MLP neurons of a small language model. Each row is named by its layer, matrix (gate and up: input weights) and neuron, and shows model dimensions 32-287. Each number is 500 + 25 x the weight over its row's rms, rounded and kept within 0 to 999. Numbers have three digits each. A neuron's up and down rows have the sign that makes its largest values positive.
After each neuron's rows, "fires on" lists the tokens most often at its 100 highest values on Wikipedia text that the model never trained on; "fires in" lists the words (lower case) most often at its 100 highest values on Wikipedia text that the model never trained on.

L19.gate60:517558442516510531510494497511516514511536514520507528505476522476471519498482529486502506513478523522495535483533535511512542473508531510503529530501506477515473517465548531486495465516472465473496518517512515460516469461496488447507497495438507531472490498506487500531466500473504443471490468463469473457543491489478483490529472496490508514475506476485509543515451487476515482538500476480529447537540483487461524502492499459467450531521532488537528496527469516486493515473501499516490503475538538522508495474473500469503485511460533486469438539493536531504491498504491463451478465494456506527510500470503494508506485471509490507530479512491493490507551509478496497503495488520561515530477486516520524454500480550536506491555474520534502468535538514511540507462497517
L19.up60:484488464506503487506503451535513531543513514492513517509457439528513489496489524519520474472510494481551535467500538521466515518514476476496525512565501471506519514478509485511493395556480544482490456482471529498481499505498452486487493527503430472472481483508473489524518527501478481496528526480488499502542503480523464503528510482532432442490524479492469535544520496477494526526523494485503502495470489520490541458493485516487496514505500489476539570455506514488497510515520484497465484503499509502478487518482462482469526504513484476496509483483541446503489514482479465545459538490451478517510458512489521498488497542524519504495538497496498514481467499503477452499484484491510530522510491481470517522553469485484475474531568503539525487524498490522492462497487534
fires on: " is", " were", " are", " was", " be", " to"
fires in: "is", "were", "are", "was", "be"

L19.gate593:476494486458456491504513469475539517490513537501474474495467429490525513508468474466529532534513501439503508529535521533495452532462511475491502473548501469548497543477481479501524500492488467525450526528496486510525532506501511543514494510516509465502511458497536503499508509515538479521508508499519527478541474560498474492474496520520533517503485473533524543492495532492445468474529457550464485510505492509484496485507525524454454459470497507497509540472507537493507489496525466494504484490484464439514454469503475500539524506497473515486525511473529559479524491492518512469466512483497501529497489492426517533481496503542505470519527465480501475514505499524560474507506505450495504524465481496512547482466515474491457473484484506516498516508475484508507509517495504
L19.up593:456482480485482518488470479519518496496495507502504471491490493505510477474450533520529499510460527465539508528509491535481515546503550532476508517534488506502480504494486499475509451521510472490463528480496506560485469507484486509446506511539487537503487500486490523512505506497548522470460504494432511493491497465464510525508526502494462469523470462510515484515526486501490515479478453510506502495460485488478501481531527517492514539505558509525483522531519515456495494514478534517496501527482519518463507488494514541493473473560448486488487479492528522522500522486566441523515526506515499506487548556478553492458498488456494486525470516527477497488486468501521469502502492520524528481510504496479538478489458476504486468521489443500551484473462474500505503540471483
fires on: " of"
fires in: "of", "often", "off", "offers", "offer"

L13.gate870:537509500472511492508469520527515514460552513472525485525478475523511540532502462489469514491475509471495554472518526475527516539477489483487497487512490493514520463440459458518491517490455476484489487505522557538463495482473490483499485493538539474533509525499495563525530520455475472474460479518519495476495503517535526488485505452501541478509530490529511472515501494472481512485464505504503443514541450494510496515469521497475501511503503501528490443523462505511532517465484490510472497493479481484447477514540529518497494520506454505498480488503530505470491450500525481496513492460504497502493538506499473512485483482507498498493543535496508483475486502504488465486470558528461445503474494450497540469521514454503539458531550482469492549510517512531517484543475478
L13.up870:482463484496467499520530498490505470508454512542486490497498498504521521499521490471444514487483508486507514448501534501480490489474522464524493532482432477510511499486467541468491504472468473552503493478521492493477520491532456544523547510505563469484538478469504543495546472532500507505509503452524524505513500478525490483486506523483496478504518500527539481535518535505462493516512526481536465487475514463485462501498510512487452504474494511467470459508510479512546496491516496469535460485493507475497515472566526498479525506494471450496520491521485545479484481551534512456551454485502517481544527437480499492509511520495493461471514490542489493444479495518523532474507458505493523518486507517484481476485469504497519504490544517486502499499515494500475534557523495
fires on: " of", " to", " by", " on", " after", " a"
fires in: "of", "to", "by", "on", "after", "a"

L14.gate284:483472537521485506509495498455490471507510495494515512475475572494496493507474510493514519458466470468512539498518524525479461507497558496496500476558482503459487510473500519518491487520508456571456546499551435510514528469544560498518486525522539484503455509496479510479506496497472507518528496500531496532530519461508534442487525496485500520530503495488467544515490501493480464474508512520466494476511503480483517491495494490502477463501544515482481490503496471497524519520468491484521494469453459479520549518466540555464475480461490506541529543460539504501486484509489542531495501531472497509499517487512483478493464456520527466508534483477486503501450510478487485494541505471487505530468494497467503551473522505506489483548523528492494550508531492491499468508490437
L14.up284:498497509530509494553487493479502449498424489509456494459438558515520519503498546502488528506484497456491508488481490488493486503467511493498479531487465496463466523467511528479515481472536474460504499503523496499502463539465524492485534483472537534485509491538499533514470481472487493496521477500505448466533463501490481481527491471513474466529481517515478552493530467509507491480491514480479525502473506464478513479517532488535484471525528512501518507531475542491499499494490488510463446503510484485511547486531464485516499445493512487510482484453489510491467543468478483551461525509506545466493487459502470536532511527535510451467522505466484423492470513491547510542479539539551539537507498522507526502484522487490481498513512495497509508541489521509501516519463509
fires on: " in", "s", " of", "ur", "ing", "out"
fires in: "in", "of", "across", "throughout", "tour", "tourism"

L15.gate978:488534501528459483461481483517509506515497460495505497496512427468483482512540513488503451537538455552517510542505519508514509530504467488496490522489464496550504436594498506510524517496492508498515507509492502467497544455503450504463504502488482483514530491473518491485521477477474547467471473499514494494526516524507455506499487468479505523536525499469515499479503491487455494462493498509484490487494494480517436478468527478495466529511478495483502490506482474505501546512502509475532495545465519484441504507529486501482506491496526528521477547486461512517515504546504472521499518520483495490520463522491502526514525507465524468524503517544517518478504494519481497511522470477524504517509517477486499504473470463491536478492504468500443485523510524499476510554464558
L15.up978:485504506520497536494465511519498487485440511507512534507516463488503501475521508494464482522489548525482500467473555499484519525509495501497490481523562480489558472523509480508518491491534491465491519466509509477500511497488441508527488487492486469477517502490499501518539497494540525459503508532514454524494469563509482462483542506498478511516520478502465474469477507511509476496482428498503443512530518450505501488496514520472458559516506502484455494501509539546490512459546481504525517485473497536513460504467498468507494516488505515480573500495523512505488451495515480520510515491497497478510502475544494496492499522521508514475492524489492495489513513509489467469522488479488529501565500495492566481500519509485530534514492521521492481521509511491484536549466517
fires on: " of", " the", "I", " to", "s", "V"
fires in: "of", "the", "to", "iii", "s"

L14.gate129:505477506515484532499440522540487495491483489477504531518509549531506517540527511504533550496495514517509513554472527483529505479476494492491534513541517481507499529509542555465504468466489510493521508518474560492467551476481474541478490513556482527484518506499499562521496505526536506469509540455498522484526500524513454515508561486548503508499472547525483517472495510534469487456475485485536494471498546531475532497511497490525509498499488473500479496496509491502492474519478467463515507527478527507488494474511458509493512503568468499491503507513498535522533490540508457521513525513520510523487502508491498496488517532483526515474517487539489482507466472502524539507534490472491496516503481486495512472502511481484484467562526501494516527458493507524504492531498476
L14.up129:490495510487503521500519481575518499486501484552526526494510499470510509470493540510498529525480550522491512492513524461519493531461513511488483521541490518522458515481517482462522535459522503479512521513493519498485493532491482500468498513514519501555472533488541510499495502477489518500521514512518439489515476537486500503501570466528471539472465459519508511470517515525541514501512456543495494519495527500520538468452504542470501446463496499506445550498493531483502474494509514452504503518504524554482510509507505505477484504506502456566515535467499506496518483564529488452477502539493523521479536475511522506522498537489521492494538460501492487466523539511478438494534540431492499474540491528492534460470496503552485462491496515475507495514512472557516467491481493
fires on: " of", " in"
fires in: "of", "in"

L17.gate343:493503457475502481567555461516504576523474467502491450478502455558494511540487495529417517529498444522444483505497515493501501494449459470506513485489459527525511498476486483471488514515479516482461515490502546501496555517467474523464506511477531477458479490508468513505469473485511502499483528454489535521488461483518504493494477504505505481511541496488531502524506514498472488541514479494507495515471495538461524463503530445476504478481535546467508524504465512520515506473512489468496518491505520438527457511510508507515511510520495496508541460479493519476474511469467505491498535469498477480504505489493519482498492536498520485488531493514522484499500529517458547533502545437449507503494536488501516482442525489547497496493539519506507543482516496487456528507543478
L17.up343:571510480520465536492522530541508475526529529446487543517458484512505543494548522501487496464512535520486535538526532503490518511452511475470480481510530494528533497449511478499489481502459505491519494499507545511509526502479494465486516489526530494516517472505492506511465522529523501501475496507438511500522543512488497491518485521526543510496489490514488508508496451471477526510459524531493497485508549466513485502461510486504514514521480498554477527514503475513532488502480503544536534497477500468513487523531490485494545473455490500550447472506529492502527461546495480477496482514476519482469480477483538494513435508505471462491486478469463505470489526490472562484521488486506511535511504477534502489515534507541481520550473517499479513499499524531501474498495551
fires on: " no", " No", " of", " a"
fires in: "no", "non", "nominated", "of", "a"

L13.gate200:480465537524500511484497525562464517477514532454516504538480534528519465480485490482516485490455510506484505515494465489515521520552489496504487513488533497486492526484499527543474511483531474443520512486479507486528518524487504473530528490519481476485546494490496512505519529502524484512466504507481479442532484528525531493507522504527508503489482524458506498456485465501522560549521486550490451490548521472481507498520481519491533523553533492486522488520450455464516494439492521509508476546500528476522455498527493490513503500462523449540478501531444503523478491519473468500469533471511501498475541510486470468510498493497510505483532499492519500461512500510485485497527491484481552456470517496514505495489493502512494503589487504531527494481498519523485511483527497
L13.up200:506548507529499480495544543515492475485495506440486502473472511537519489477533478526508531501493519483454527523527468481520538483466509509452482525479466542448479503530509540554546514500501472474525523489498499524491525514521499492509473499517495467511528472481544507496512482518503492515560551579476555515517491468542489523472492526528520459529511496495487462497468490536496457541507520510468465482464468451513510511510542496510488509505486490527489519525511536503500509511467514508484481481521504520487520501543440484537492518485483478507460523456485463481503470459512540501509490520526499484447479498501557483506508487473503436463495517497525498513546501480489499521505528483517493518523484498503497492514535516522459465495487497526483480478499487522541504510447452
fires on: "s", "or", "le", "er", "mo"
fires in: "s", "major", "dynamo", "middle", "mixed"

L17.gate602:504451514510453473514481507512507545528501537491506512497479515496470469521494463492517500502458514452539485529497495496521445557512525524474512504548483493489500469457509487505473499543515485500440541539476524509475551490506509510487543502507479514507517498521459469500463517508499541472496524473499526548482488497531524499528515512560481495452498484473540563574457486454508503492486513521502480498491491514472510483501544515489502522471507485525483527490489520469534475468556482454536485517476543454474488509510508544492492488509453485478527474500515511500529479490509492504483489483480496501454534480487509542477448527514524505522494559554531474440520532536529467545516523472501530496470485509489485456455474518511494460531491494515537507491469453511505482522523507
L17.up602:479514494511470486544464513479540517523503521487496508455470491549529509532480493480495491510456520471549485511528511542514512515476506498493477514564517482522506499474510518484508526536506505484484511506524542484458530515477494469483504509478528519437510467465549498527523502493502535477445467494465518489497483522517504499532523479464516515474495523461550522506500469523469502463513486521490509487522505514509497483483543517502428492448457492434511551517516484492463466506475500440497501491458525513519450478517505507490523502506462478502496463483530525500550473510528472525483512497485556563485525476489535486467501542515504506482540499506505473479505494500527496530531535486496481503471488536499527534492531483465506494481484496497562522485489466557485507469508495
fires on: " of", " had", " has", " have"
fires in: "of", "had", "has", "have", "often"

L19.gate609:488539489563480490519514496475491476525482462504495523541535523453520552544431507515487531526463482517501535504522476489479493473498524469502459512512511510492511487534498522459466514466483494509516494491488502529510475491513500532449514524474480510518473509491525471499456449483484493517490557476504486505534518433511475471543458478469466485526490486497509513455533476514476516509509486484486494497482488476502524492493499511491487525539513522487498520497466524516517507552521470509498512474488489517513522510464494462501455514494519433484471480485496444519487532456518495510456472501449509502508509438527439476526479512506508478471510445510466475502490530443545525473496467482473527451485543543521502477499469478500459465520535550505514499501518491481478510490499501
L19.up609:571480490503502498489506489525483517491511494521509484489500464475514500470507448498494498483493498498470501521501535494507495484509464509506476444489524508485520461478505472510527516487469435489503513518480521528471523529461455465530501531502493472514464511477462516559483548536479492507487529503482503492477533515523497480503451508535535483482527501512521503473500443479543469500450545512512455518487504511463500469471459499499517526511521540476525521543529475480506461483527492476510454509493503511455513515506485475455506445476496452468463504505470524505490484467519476525467543520475485522530502542446560510517444549473513482490533512488519524514501504491474458581479489504510506476484493542480475471484506523467546518503505516475480481484519516491466479509489475
fires on: " was", " is", " are", "ly", " were"
fires in: "was", "is", "are", "were"

L15.gate25:476483529475513506482489491523485521537534529515459502456516469517500494484505499420474501499500489467466502517512546524532486467519498478506446505521459499519510484481491478492496500479510526516505490519503484490480526514530500516489492487543536467492493459493492482483522511472456463457474524470523467508487483511463476502509448449487526571521501454498532467453497513498483507466469509516504466465534500475491500517474497550496483526446468515475494461527533489484507523485519463519544475496476473493509492539515555514483496491535462508505524488483473535492495479473512527457498494509477480491505498505501462525507484513474506537506518496536528492469458479520493458474505512512518467496504480503436523526462492492493531500461498512542467512512466517506457481541479533
L15.up25:510519484506514496457489499494497492496464526487474533540478496498490483490566515492470504501521513466475503491458482505550500482465513483531503474488482435517523514466483497485498502515471481494545485505475515507490496466520487526502519499472524451469505518515542547484546500523502513555508522478474494509474504450473498486504485451532506457503501488510482556519511459510503484477515527505500507504553531504531501437526541533517435532512496520477486500498520524451524537522512439519468487533473518483471467491551530496495503472543460465511489503491553516491480480530509529484485549523514491529513523518497457516484529527478530558478469503476474504523473504541481444511512526502500518514545490519475480486544492463455500499484504507520540497520476504490532508511511515
fires on: " of", " to", "ed"
fires in: "of", "to", "preceded"

L17.gate261:486506479525470514498504474538493542485487508486481520539454530487508492510530521533498486494455483493516488488509533465491531511472473507484451487508465474513513513516506491501496492521447490442498486519457536521487513493498538551494518480480533459513470512427463470503498504529526513533523500511521466490479511488462487529518459459503501468512544499511558534510490514520519512514508509495520464494522479504506499462518525491464501529497536483485455477548478518519445468525534494492484516517503474500533478495509555513471491538513492518465497487534509464552477497518539468444540525505472494466485514486509471502511494528515490544492502500527505465489451473520502511500496501520491494492455503524444532530500506485491493439515488452490498490513439489500506488486441507
L17.up261:452491512512518490486471516494487527461502534475531464512494489471514499508525493496473472510496479477449504505485567490503475503506551469501487551522476462537544493523503470517509479519479497476461491475477508516512502511448475489497499505473480510525543491472508542518491507532490533499486497451488502464491499469526494441540498483497481504464547473536502518489522520506521526509478514503507493510528578517470479485505510520578516460466505494512465502514471519489489539510559498477549485476493444498510509509469507504492488520480469520452522491505490456483500487516495524499467509505455497480427529509459521480511545526491502493502527509528484515484478521521525538499501540505508504495538485480521511482529483492509466510507530483501540501504468485498509501462529467
fires on: " of", " by", " about", " on"
fires in: "of", "by", "about", "on"

L15.gate592:496507522504460500542509522519508496531528519498485485491483514539486472507432447496465485523475490494477521530497491501524472529447501473503492500510513536492463555516501458491491509453487506541516502506488535453491475499527537544479511502448552518493487493513490481460465484482492465483510491490556479492469507479476494506472479476510511508512516506496485501453543485537480515507492493506516505516493542503508529465532483536526488492492513479492520441505499520518478530497487504543569456460491483506484497501502486481517472493529506489492473539501435513476452472485464517524473500542503475496514504494517477505506545516554497526436488487500490497531505496513486495496515569514520527533519507456487504474525513484429478509511493524474498504510510518516495567467555556
L15.up592:469476500513515516491531469522491509526434524443515481506495470500530503504474505522549455494525539489515514522488498485509478531449503493501520467492487503499524487471486473471509525464504506505492494481518484472537526475514516525511511493446524512499487502536539474478485512489542508524506525487519513532464525462486455499496543512480498535518495525540486523466525501558464487494509525535516514513489486485485513486485511554543486507452523488479512398520537517478478528456476525521540449483496512539489499485502531507472495524509487449500499512486450504528483508473495509515503483503516470524494471505513485516481543491513489520466488513491489459497503533494492509477501482502508500511495518467474485506519529536462501466531529525510539506520491481534511493530510503
fires on: "ing", " of", " to", " during", " in"
fires in: "during", "of", "to", "in", "and"

L19.gate861:484494478471497526513483459472495492524502528502496495440517541547504485504463488494463487513488475493527526506489461536512484534498498525486560494499545501484515475462533509462521485487505513528518517505484498484493486511477507518466510505503526535468536522528507510522478443519525507482474506488566476484504496449495493508473493505521506544558494470467521493517522507488481489477484496492506575501538518547488483483501520475518531520459462517508491530491495520528478511504489493468504499497512504481482516506504521438507478523470417516502456480533515513482472528498525486540516502525496484468531532518491472515497514482502521527421495466519499505515507489537538515446508504470516514453466511547486482485481473517481490500503550515523537513490495434472483465508499529
L19.up861:452469465518484544504503497529461488491467480479514520514503503466509471486519500531486480458512483487514480526477567504525487497509500493545495495547503501498521491500477517493465499511503453479503516477483471483534503519466540497531458539509475449499506528508481478473493477523513487486517511522482501495499465508511498453513456505538507473515507543498485543546535467471523475518520480475492486538479492495475485504478478544484542495474470536467479524487472530507510451468515516491500540466499455540469482450476504490455507498490518439460482513522471511453536493550499481475490469504516546512492541465486522496541474457469481473511468473501497531471516493493509483529522522460458517506479500478486476486546494493488472499504487538515477535524537517463514496525528529
fires on: " has", " is", " have", " not", " had", " was"
fires in: "has", "is", "have", "not", "had", "was"

L19.gate704:496458494507545512514453481515487531493525522537453461535537456519502464531511489503536530486471517525530531508499522454497509493491486486485509471495512489472479456546526483535521494520528504514501494556502552525514506466470488507480486486448536509509499519476480515518472485513485527509474531506490502472515515501533525517519467554478479489536510487482487519516505494499486490471481498508522554496494532479517479485480487519449475500526517490476480476553468514473513527488539490451497496524512502526493483484460529481475494486489475499454460489502488483504472473468525518497451492482525498492509509492505483514502488515543503507505527504489474472489543501494471472544488514495490517510532453535516514567453525518504528479541510451504485535495515475502476516489477484
L19.up704:541532501478516512517493500501511496519503485518475511528537463469498499532501469511528535461546496521504525506497482510469478466493546509483528482509536505481466469488490425527524515531515469505518511497477451502551501473481458459503494503485517452505477490504452495534518508476516527518490483483517508479504485469484483514515521493470547488506480479475499532469474475473461523503480500484491486501474521471489481436502519529504489466502541525461481503494496510460450524510508512475482519501495491501481514465499490483513517510517508449470462515500505524491474526449464507495484490479504455492573470509497518511527504517530485503500469508462495516500478497494505524516498484514482533515498504502492520466467514495533530521519491479507497495482482517520469502506477508
fires on: " be", " is", " was", "ly", " been", "now"
fires in: "be", "is", "was", "been", "now", "being"

L14.gate612:519487507496463508568470557500508520507486487507490482501488494535476488513522536472526483475503499503479507523479529521493501535481554476491497478503505488543504517506486472475537506559469484523472496495514515507496541518489481492504459550499474488485522456478502526501450485511499490488511496538519500473471484465507549453463494526484475522504512494539508518519469508486471512441531461522487507535542505543519496456445552512535507471487517523467440534503475546480531511530504445490471533501513505521508476427510507537497468477500491465519527515504512509532503480447498528535498484482491497504473482502507504487484480508504488529513524512469496486447489529460471499508531503508475489497482476503515496507523562525474493509506504512481514484427496513472495517494504508
L14.up612:418504494477501495546493483479509527485519501532483469518521478529502458528519508491509524406474538459499528527507542490541471526494501515512502508494504500553504469483539511505523515488523478452456484501544488509489539527465510511545520539469516494473522497492504466520488531533504440493499496480498537492506480512497498482463472459501488496496494506459554496515481485533493510483509517500496506493513502534523517507515487578498483525470451500486521523507509559484509514455533495502517497506496511495501523505514513547501515493523494493497466484522492536499465511471491474478510488462528532504484525482503500496534471473453475491456490522511486516471471490492457463482504490567531506507510458495535485536498481526482503471516471479509512482481523483497457542503501509
fires on: " of", "f"
fires in: "of", "often"

L17.gate384:509537490510481505506514531463536516534513504500472543500532485482467457506486516471481499475514487485492487539519526477500468551489524483505517471506488481481500518492492460492479487488470470502503487521496474524523515508536485462468466541478522501486525525490501490477466536480479497464476478510471462524506525489482487516479530494473515548505494499541556507550563526485508530473492480519502513574476493495486478533478527513458487546487508477555458494477523504483523446523522490509513516482515517508501568497520481509461541538497471460486468513513500548475503497504439475522538486465519508473514496522488515473465570463547496517505531519515502524482496497506495518500492515533494493474449534496493502507509532502492491529492535530468504543517519522464456496508500488
L17.up384:441526518521465488477516502505525539516459502504457523492487466448506483483498488479530495462484522449502522448523470499447507491506540536502493514527505474519483506480478517528533536547511461500496496475527488455498501475484495462516505532504539474493499514479540483513527521553494480489502473514453480497462491493484486508535517476495516498549514482485529471512520474496503508496508496467504508513515501506494502502518496525499506495500473478518482518509486480455419540480463517503525513526507509540504537500483509554493513508493471496492478500476464470499508515489559505461516492460473523494508492459467511462517557540499464481492498497464549531505505491531476492506529511512477497458464493466514488517487508515515483505505484486501526511528470520424493533473516504
fires on: " is", "s", "ing", " was", " of"
fires in: "is", "includes", "was", "of", "contains"

L13.gate109:493511508478518509508510519475516516485465486520486530489510493483480507533503519490518523487478506482532519497498500508514544487493510494455483494464475514538489477522502480519506476530460485514448512463481492545521506477500511509497465495515470510485513456523484525465512537505506470484501524436513458489511475487508510435500532523522476465489523493521471497461542479488515452508477512504490479516543529514518527500518529526479512484495493493475519539498515557514531496474524456532557514488503467434531436455527486499452483485540523506533493489496506544498489496533478519478464463501501527483500486435486547514522491537472508491526516446517489529505508486520487488473509499475513514493469526526491481485507524529478519457479506524528519514489514509466523497515528479
L13.up109:500509553503533504539446501508465493470521530484531478470491481544506500492493512503518530501478502484503504494473538532513482513489506481495496563462521492538503511462473462507483502525510556498490488493468528543544488484518521485467485547451444472494510463527469515550500465541472475512488486492513452513470513510487501553468496496474454478507505463464480504464462550475499538472483516490475493509532498510539512522527541495452472490451525511495464515533533493522517506482477491533517531497521479435511456503481524517506486476520504505488516502503522512499510457489474508452482466482511506494510513488464531469497507527480484506504528468515481489510456465506500472486516512517523505487507477495480501513449477531513503498508498462530530535519505463504512493497562494
fires on: " of"
fires in: "of"

L19.gate496:508481543531518512505526471494539549516501536512522522498517478468458497522530504504511534528478537515513479508499519492471515515481520509468525501515502509461505518535513539479517475548479493519504533519453523503551478462507472554500503526502490507483522471565479471493492443472481530512504487489500481490486507465505492536520492499478539505493472501471490544496519459478455496461529499467507480497470510471537476486473529476500530484489521521550514477548503500498528528515516503529491486507503472529502485509465464481460512562537510510432440490543498547475477500528505487499491539526503511519509502500501502513466486502527543524505502485531520480487477497525551532440492452516488506474542539483487445537536516506505493486515476508485501445466548459477491529495487470
L19.up496:491495480520485457544532482474507526499517520463517533512491498507568496480461494464517518472493507518476492468517513512474483521472496493483467503500486506471481515474519567519504494533542510468460514544496523503505522507482483513519475493507472450483501497521570499514476524494532499489516519491493477491529521523480523506495500482521503538445483522463523518470508448478536527500507475469543463481519531505505508518560518524521506458489507507520438550540473481494488497497511487476531523500502467506476541515492520465531542467502533538515499482545475524509502552491529495513471492459463524543478470468485511515524457508470503489488510512498510519503489518508495490464507514513461505478494536498490492512448539492500502484510515560530511462482514496488482499523508496
fires on: " was", " is", " were"
fires in: "was", "is", "were"

L21.gate104:458523515511496541521515502485506518534513527477450501523513512486485461501482445481467467465483496502499508469500455501496462526517480544506513489491500524493503512468493499486532486471497488493483491457534495470478524528470466485436465480485517485506514542475516522480475462482471550506479544471520476501514526483495507499488481560506480501505552501526521509463478461496485516497528486524503497473529526544497483488502545552489489556476502505506511457521504520507507570500527503501529514445459500466513485532492492481492510503473479493479507512487539491469482492479500484500471556498527506495448566471519499462468466503423510470508503489488536529489524475507466514501466480478441473478508463545528514487498491514499512482496487550518562542511470469463525495479468548
L21.up104:483504518484489521523520500499477472575475527449525471478460504528523533535492486464436441512466502485498477506508459517456532500483468510485487513480489474511509500503484523453535527505557535510485529510542504540517500520543511529515477500500481511500498493551524504482515485528484523501485566483527464505476491497516471462485453503519499524481524511469473500519495492515481459482543496484493474496513487513490505540499511503535466496467508493524510449506479511520499470492444497490535537493511505518490496508515534515479467474510486501503480525514489526504455512471491500532455493528530503533464453501477489464528529523501512490465507514481492482507497477492519511512522536464522544548523514493517508542535543500478481491475508464440523547482459497473548544514500521
fires on: " to", " would", "s", " will", " w", " can"
fires in: "would", "to", "will", "written", "not", "can"

L19.gate149:516523487525519557492506472494527506493502512512485512530487492507490465504533491506529489505505531507472528511499472481513468484549516501458465568496470506530515539517489495481474467536478505505449495480515542543478512496473516450551493527459497455502489525508526459505505502530481521518521526521495510529553517492506501529473467521510500498504513489505451545484480505483480491494509496467499533468499500462487474536494494485467448493512527521517514489530489502487475512496553513507456513530504481508508518471525486515459498484508484473505489506489538490496505507509501485529485493490487479490484544519478569519520518494486508488497493505495499486465516464479490469512488551478508463504487464490538505492489521504503493532454547535511487493480458483554486492466482558
L19.up149:495562475493508522484496540485469475486454533475531529508459458483524503487581491490480497510434497508461514517490505496506440498518469532475496511505499486431526469474524495477491525552498488450454494493530520546419506500532520494511521525466502487505445537507544478525530459526488514483476526478481496551520509509518509515527535463525516550475530523468514511548478489522512478498501465483486497522470483496481458480482475486478532494464513490531506468484515520538481494490443489488524499455512468504502534514468482510505483474479490497497488528510507501494520523504484501517514544464488456478477427523485541505530507469487510521486480459514492495475471517485454521453496508527505514521497544528505485483479495484478498487490530519518490488502496492568458511516481505
fires on: " to", " was", "s", " were", "ities"
fires in: "to", "was", "were"

L13.gate493:525472555497486510498522491488536487528497527475484515516487490478469510482528488501470521490486531488460485474492452467468496517467538512512539521526467555534504486456453513510480473472489460508494512436524467507498571521516534513515451522543494486489537481501491535499486499479515474517478475439519522515507466460484529477493504490486483492536497531521523515536489493498482464534455530461477521497487493484492460458527544507438524513491469527505465514484501503490495532463577518539497495479482479447526475520485483497495445485495527519522478505482502505545496520486532495535529508513488509493491495530465484482521505521474496513525573542498494463416445515472489466514520493450521494507488496500502536515490506504490485463516482475501538498454553489471474482530503507
L13.up493:512540488539539521537489548502536528515537498449545489507503520541512480469513500571502526544494516514508501483494523517493499508489537482512515494477472515547523496509510525497501482531526521495521502490486444525512508499508536476529473530454492512476526505516464512502488523523537522474485450460500463506479499474511501462464508541503510501492453533504487548542514511503500473486507487504522548483498493480545516469505477525467504533517515539504511478501517474501490510497542504500519517499490462484507482497541482521518494485535534472499492511463504497523539540505526519485459511542492480520470479471504499476543505525467467539508549458480455490460474512472525500519486532465468520504503468469549511479505507529512505462541469519492502517474466525480476464486481480
fires on: " of", " in", " the", " at", "s", " a"
fires in: "of", "in", "the", "at", "a", "with"

L19.gate330:492508541470498512493472511507506497525483491476487532490462456505481510489494501483518495495503461457496518535462537529514486489504443472500526529524517509493485511499483529505489534507491502506504509480501502544455506507521484468476507515493496485500528492543506507500486475485513502474507497512498533542513511540530480513515497530509514499485507550525515504473495511488546456499467465524535466511502511472484527510534502519473523493476466457578479492505479523484527498491551468484450488491528467498486503505480520480495551515534477517513494507502462485518554532503500554505513492539499505491491516478480540436507494521512512535498552530519529484510474473465525516491545495468538552457520512481478544455487531556480526494493553518532481504479461506500548514531512503
L19.up330:513481511494530501510498544509516473502494523476521493516520467519472461509444502539497523522466516520481483491536504462518478482513504480490454514519509524558499545485456480489550515523488526534470530506506567526518484482516488550474484493509478531494494498522520486542487494472493460478474540504514467458511508488514527502495487516515485479485556493518471540479520501445532506459491498523529528509460496481466486494469474475513498526516511487511480495487475510458486501494526525513499514501499492500505484544501504491506454482535524481515516540499542518532521440516506525520438498494532540469504492471468485445502504504499489513519483517435541539548488466510507508472472474487506475494517465508523483503490503510487514498564531487555532522483504485497471499510469504
fires on: " of", " and"
fires in: "of", "and"